config.toml
attn_scale = 0.125
bias = "qkv"
parallel_block = false
init_std_o = 0.0274
init_std_down = 0.0
optimizer = "muon_variant"
learning_rate = 0.0075
beta1 = 0.9
weight_decay = 0.024
max_grad_norm = 2.0
warmup_steps = 200
decay_fraction = 0.903
decay_shape = "linear"
train_tokens = 447500000
MLP neurons of a small language model. Each row is named by its layer, matrix (gate and up: input weights; down: output weights) and neuron, and shows model dimensions 112-207. Each number is 500 + 50 x the weight over its row's rms, rounded and kept within 0 to 999. Numbers have three digits each. A neuron's up and down rows have the sign that makes its largest values positive.
Before each neuron's rows, "fires in" lists the words (lower case) most often at its 100 highest values on Wikipedia text that the model never trained on. A number after a token or word is its count.

fires in: "by" 37, "on" 22, "the" 10, "through" 4, "label" 4
L3.gate579:441434452511481513447537524512574531484460519380613543485520546396411438496548563548487439520527532527565546430558533468465545558476570388606551483463353463498406470481427546441497457516514412580501493479505560485532502491535541489526435588561554504484509391447421509471496463524491448413
L3.up579:479468450470519567543417498428441438544428465475434525464493469435526503488531447491501554466535484538478576581473562540502520524550516536534544642559528460504547501500626524524501525586524537474385492424524495460533560491552507464464538495521526523405477512488514391477501451480593525516
L3.down579:520527418452375472485438478581506546436489430470511612525476537485436467490515498507518510527460517485444374449449444436520537425551434522555493633587536539559551542468483401445567578525505522501517519450477503486509427532550599512524492590509459584412572428540468491471511361451558540486

fires in: "the" 44, "theatre" 5, "a" 4
L4.gate188:555467492520533520408493413511574508406614615472419466541500532478461456541413476540526442481510531473572488371578520471515536424442463492558490428466495600546506542407464515513506544457461492503483501530457535644505468485499518487434476485628545425517527430552575559462419572547451346593
L4.up188:421497462591532471635485530475549522470476468550427493502548495457492419453558507478517547496474613547511500517537488511575505475434466539559515518468507453377467526569478451463530424558364515469661473482470446525576554509503545575552470500424486507526483424495498489435425373425505534564
L4.down188:432504394544538495483471572488519490452584440532513545457451516522466489471579473479594655501412643449580525523488604476481595512418451560509409455521510539590552524540562576540526551486464479475483555470465503574517445478479494488471506563388503508470518481534534507493538501555478442526

fires in: "a" 27, "the" 25, "an" 5, "professional" 4
L6.gate101:579520499458476381493572529511516488398494465512542516472528526551472461628513469445565517548549545572494403505582557564520595503491492505493462467482563543603417458549528530544527528562531475501485495538569399522457553521529510509452450526416427579406474449479483538427427564479460392517
L6.up101:492529504427503598527465494471602471477514508533499470431483459460463478533591452506540493513515578481510503564538428439565565445441603505466525462548488455466570438486428589454492439501471524542501442522539443558489481418553555516510502498450484564541476452483437429503539532435526484590
L6.down101:493532642541559528554471580571447441544441462544529439467571398475474465461506489511544552533549500524552435572424523530503517446510573502566496501548374553599507408598536325497411472503505531487480469532439571428536407524465536526534506513537519568539604396568572454471527507604454552519

fires in: "10" 23, "11" 14, "roosevelt" 6, "banesh" 4, "40" 4
L5.gate505:503505511396493545575526498498541408441566443403452476537529596483486469528449493476510449505431581491570411444368452421521556484577452417498531548496504467379588474360434414486511546555511524387472554449492458548481451467437559508456439534540490532530553541470539459497489599479492474540
L5.up505:516516498577490485516462478580489544551503375498559474503493533516531492437455517486456487428413562550472531470611593530556461526456465431533454545580406474515445489426505474547503461551447562484598486607470533478435520460561470547543484494540555492502507530527481471464463580454468485487
L5.down505:538587519409477511515494548600489513513460515524490453483554598553467501549513528548552439463465527521432475629474490559487454444499567568545423470567491565422510440556521554495446496453520503403542342519577526466497504441519427545514542409489501441516569483499527532514612428539519501497

fires in: "as" 39, "so" 9, "not" 5, "north" 4, "time" 4
L5.gate800:556457547480608529580461448481539595515569468467518470513479559480569528461600464513509610545485502362558480414496489440519530514471513495587447570555561405433502476515491547451593585502584600603536623519448516513543430497473518506512458440585534523481642532566481548526497449514547481542
L5.up800:517381537463519587514549500487480535526455487472539495463516425499543489512504504527536549469477552503439586482453470501477506555522398423476473565497593522510451493513521476552556423495495459440493490488502486506442520544493476488492527404410403489493544484479561535457506431486436466547
L5.down800:445523509539510503493545610492604480518546424490508466477506476458599565530424538553500485602469523631500391576354471430400514591500517562489537555588440479425473482425487503491592486432459532472473453483486456472483522516443553496477492490545520526567523430489552508472528428506460403511

fires in: "of" 60, "to" 19, "seedman" 5
L3.gate0:433482536546604523421557443527456525468531498524599553565433583413558515492539519446479457509551535615529471471465567483483448504521431490622544432445469555493526418453481512524434480506519585488462484478522549467570423596505495566575423561457510521606448499571526465532549577548466454431
L3.up0:463457493558465505547512481552484542545555511491499552449377519563482512452535598473481524480550547490485533481536640419540462499450446446522547429418501463480521566457452544409527564595528481511387458500392456450530531492421463514558515575485421576494474423493425419539527579526500547437
L3.down0:502480429522484519400415481524518537522489404499450479433479332567526519515457580496503588400381535565569494533475499447572459437542491497515453481461496488469467500476545555523522533586470423506490550527524483499489503568508556592484492535551499491413433465561446465471489573478496426455

fires in: "to" 25, "and" 23, "defeating" 6, "but" 5, "fra" 5, "jpn" 4
L5.gate302:489399512490431456528463429503455472497512550424455489407407506459451412499536577483506576526449383427554500525470553422611504555481568565507566404469546487393455482539498566578520550421543449585537464484577523528521452541573437516554453507520595473455551411506487557496565596475443462591
L5.up302:471477469578513374473515524591575500399529529502386522444463513458442507538444586542544567570461497414408443519522523535473440540511485486610486528446501455459601427521534477469487586514452513532568522496443543533565577529491511485458512551505446546529467533457536565518457444514474475583
L5.down302:519477441539485502525443461497503515480506542399376552504440523496526458452492491460436406572413532448443484504477572487528596459402466514475497529475495482510499529490408438549512565502476635518569549444484483530431359538462530496511543523502499474498478557446496506416462484452477511453

fires in: "and" 41, "but" 11, "gomez" 5
L3.gate719:532430526432516390572461502525377521533549615509430533469488521445513447452517582483488524435505517416485477498553475528500546458473579456461446433542453498476539518509549613529453567558493553556493537385453508526544470599504591503438456460483469512493476382490446478463506494499509510497
L3.up719:566553422523513553420603469452440531494536477496491609437462432407535567533441497597455456604522404480487546483570452471540497500368563533555561482498497604507454405498457497481578480512492514466551481510543449484567524506496503567421569400469492484394463389511450583560541489498422528466
L3.down719:572572526527504564419487455496515412519589583419565492452554481453511508462432438412474449553535470440556535514503430643551456509429516534439518615476539570528592517426544409468502418501562507431511367472456485429407565526410518518523506516476451436561530481468569556409537475458470446544

fires in: "a" 82, "the" 4
L5.gate475:567446451411478477498526498505476458405473471476502444480474578457428564448515424465639493496488480484506460427593548539592395542508507599568537523433461492425495415425501521469499526514536428486522463518497464576600482468490549515499482574523489531489547487530569445458503457572508529467
L5.up475:525452472478423540561500417522527524378545530479536420470353474494508545585617405518503506564459448526508507453482439464587499498528503469547480464490529542516415429448450526464526529497508505579455534523403511579461565537454514548395463543507466506521566491562472527479547460481540472455
L5.down475:491537458378467520541546436507426574502520436504604383530466422438513493548555455560471468529556530485438457551534475453530532503467486483502466559380590525487497509486596514486480492476436488514511511613472509636499445506413484491500408566513472464543503581571565503466464424563445494378

fires in: "of" 33, "in" 20, "on" 8, "world" 6, "and" 6
L5.gate131:540479531498481514489562547568512441480402473541499554470550434449433521510520456513471438578444576582525397527499527552492563527625451471531395562469512524536568481544546498523529512550531518369428495432559483474536461502484521517477514396456459519427403376411537528546543517494460493502
L5.up131:541481534590412487632468487437466460594439521466528514541442477548503449500553559615480453543519546624473504494539522469454415491520498483488558559478519538590429502506468500515446509457543539493426335517473585559498469526596511558569454547473474473452442542506513469534530503436569458551
L5.down131:543427475499485450480486577515451498567527576562468541528497440482435389538516522547549434510461509539497493458566566497491460515589445467484553499519600521520607524497516539508380592477488501398570525480521533534465422522473512553524511430575391536466525475554461428456545532488531392498

fires in: "as" 51, "or" 7, "but" 7, "of" 4, "also" 4
L6.gate19:475590490481471412448505472455483535407548590551425568519468481501412507535517463482505514496400503474519525504535501505547484513533535423562405544498462592540506450465490445517517656486471475443423451541482428542534537562514519552613591552459454402508457449532551518486509520512433480583
L6.up19:496521473502581451538585422491500433383496522510491515510555442480518516512474487540575487429540458378522409560445503524564513469507518465426494538521519498496551470568514488509468539489504493534543519469512536489481494449368537457529530540505539574511441501531488424493522473393587483489
L6.down19:375453479515419521482480577446523463512406418500492522491544367522525508494482494437442526480526460540524509476494554590524530543532600482455495538570542426510558501543406545534419514534502500518448540494497524543497564462542465450527611516535521479450510530553399522536563431492455542537

fires in: "under" 16, "in" 15, "to" 10, "of" 9, "across" 5
L7.gate992:582480436596419483540504547544568402518450496539410527519585494461515534481579465546555483496437537482534472500490487550537507462621534489567445506530515468487490473512513386492440453568484530517502483520580571456531499524466593499450552410467406454498555515442554581557465465529438414529
L7.up992:602476406531445536450446456548597497599479543571445449411537524453510520542472550541499524467564439440566449574522465525485544477500500468460525433554429507423548565520542482450461565489462528480509444512596576528507567458548497533585584442526482508494415532534530635550505434543388440477
L7.down992:494518535483494523427558433526551460519615542573539460431562507439395536526418494416498518492535521436484492558549428561485564597465596433568487473501501463569483449527512581542446417447445484486514536457593374573375565407484524584520535530478418471501487509593463447474531506462454479421

fires in: "but" 55, "however" 20, "though" 4
L6.gate996:468369509498508459499419600523494539517519526489388479525544401444471407452464454455483425455563445548537518546547563458555522403542583466508492559596538479548531505541600488530518496537567452502502407577499517531491524525497477524519402579526498485490485502461543475576540432447533528478
L6.up996:452532434580461444483589476528480485504553454442441532442513460537562546502614614541597547431428455522531490579498464522569512470535426462612532526630518493484508502519415545508581507546501489532548484414478496417558454462425494448501501545462522515479492540586418553499475440395466474498
L6.down996:504516513466560433541562540446557540503601439488485518552445435520513545470437497471403478537490488508577426431522498417537506511499498508503502463464576587405606572532509552487618546596526528539485481434511444522552481511400515487515487455592536482440477545565503572445476504478483451518

fires in: "to" 21, "of" 9, "defeating" 6, "by" 6, "defeated" 5, "against" 5
L3.gate922:398422492467447439486533462503442559450573539460504533556510544490547616516489546435484417557451511512419420499498543602561444538507477449533527476472460513507425395542533442578422493477539517521492487437500471481498594499527511532471594522442560493478508533414513523483420457559486353559
L3.up922:486573587455494508387534562530479462534553498540416497395489461481457431562547552522442525454486444512584514449526600471573494489565522599537455541551513482460506508471516449458443580532477532507535512443552546506483553523520470466453583460492449445504552449540512521467469491458548482390
L3.down922:507526520509503537548459451561528439488582511505485449535519486416549478452450519484442597502489555479564405462470538544593609497540499589583480462485434548575553509417564528501588503461520468570552510510533488514527501533542568545496535551503484459520524417519506581475594491499509439452

fires in: "in" 50, "on" 8, "as" 4
L5.gate339:531482460406554560460575525576516498469556506552550535491509522577458518521548472577543496632557562464579508472513439496403451479521477506517452468448466462509488538556482554504496530399506523583490510431461473490487501508464572461488424506466515539471464495486572541479546484499447375419
L5.up339:535501492502495512496550418528624531462550479535557551555433421440531558484559404528502524489556425490526532455529445459525468499528509474514597514498548456431490498497529445510508473516524440446503459507458566422500490445471386475490521422545459527447565452482399475543481498529498511515
L5.down339:481470582532508483591444458495417420594510560444525538475501447512556507368482472358508514537487507522454432513388407448468519497526455520544434477484432461526501505550518461596503553453445461458523482429568497466484502416462447504464419486416481572473513415457440455538506403470487585499

fires in: "of" 19, "in" 18, "as" 10, "across" 7, "and" 6, "storage" 4
L3.gate295:532619507532482474508503546486466490481456417516449501515503534520478454502471478451536520410490468526509495431498560524391460472415564484511470456417531478476639525502504512522352513478481523465537395462472501499550487561401452405581468442528474533463513524571486451474483493547492495619
L3.up295:537448520467544509470489515381517514571445437445530522471558531513500514548555545436554486503517513493574563504386497504475434483428525490514587520514471503573385531467466538491417517464524482531544457452566430612564605466513436516532439544525362487515532506474439415559488501542539479645
L3.down295:605548528585441508473454469509538402405529525518516498503391452489454475538533461469545501544539504440491430506530551571543480468489501523567496576481435483566511368550522571580485438497426513498526536471401481453443459490527532509525511416553577545464546496520554495422488483477493545420

fires in: "at" 57, "from" 15, "of" 15, "by" 9
L7.gate14:430447489513441601570488507520508510531409492537473432485527471479459519478435555485474523642482443524536461561482558463505493559503490461568453476515456485538521574516538474514436558387444437490516562544558477542461559569592515533490534564526525542497530525482537440488549592473579558533
L7.up14:460504472499597538473491446419528513488437527468601539495521444472498454388476601526487454525473484612501488504443468505508475483565456478516581440556494520496474573436503462446467510442524529584503587463517524539448421508640518465551450522556468515476526461426527490470581553434534532495
L7.down14:595409544544423568447518608515529478505507542423545492498522483510428369468481494535529611543568461523432433482474475558502542436553526526453472477484506523466393509413462550461505568495515491432466648507560532588473548489469513526523474574487509528595556426550516481570518514551520550443

fires in: "a" 47, "in" 29, "to" 4
L4.gate111:454525420530500485600660438520506493537508454482454534483455485436440500530494462422520562549464502558555556505504414496451540466562555488609454497496482462531408529522518516474508562549443477477554482423462548533447398517535499495460416438486512542460466499429554410393535602486536554401
L4.up111:497416545511441446497498511455406577502480495448500561565478484535548441463487511525512509462559447456468468532575468450535482465376531476468446516471426453498486539541570497504515514485503448434528558547530563553497575449497579471463479566465451550572585516447506490579449465532432437429
L4.down111:574490589489524480508442526569446571424504469632436498494531500407566370516430462515517527523518457533542536518486456485565516567432551511459403495521553536469517431543604541505500466447483501569495511422532480538545442451615512591516481510587508496504441422622544522522486491517554439487

fires in: "to" 41, "at" 7, "of" 5, "matter" 4, "entered" 4, "in" 4
L7.gate763:607488413539542545402588418521535473497436504522481518468501555447425532539462558544483569566546452453612458514526595489537471522577490528503552473498514470494436589546509588555508450497447517575532473470523579548513502521469542515455447534496533451475508495527426376420480494494513493602
L7.up763:460519465477486519486441497524492482520491532527589564490517552568511550469595637360459521522487437564516440554483489503583458418395536515557493442467529478488422527465486504480493610525512461429440489537618539546510580453524387469524430547529516573510535540508545404547483435488439516488
L7.down763:576554515552557524463512591589418452525609517376538514481448495500534483506472460442473538491478461484496477536440474470434464501511469461575540434475542486527533497570514522507490490533517409571486498561444493528459551571549511587517504462407550490569498529454566444580502455537550523415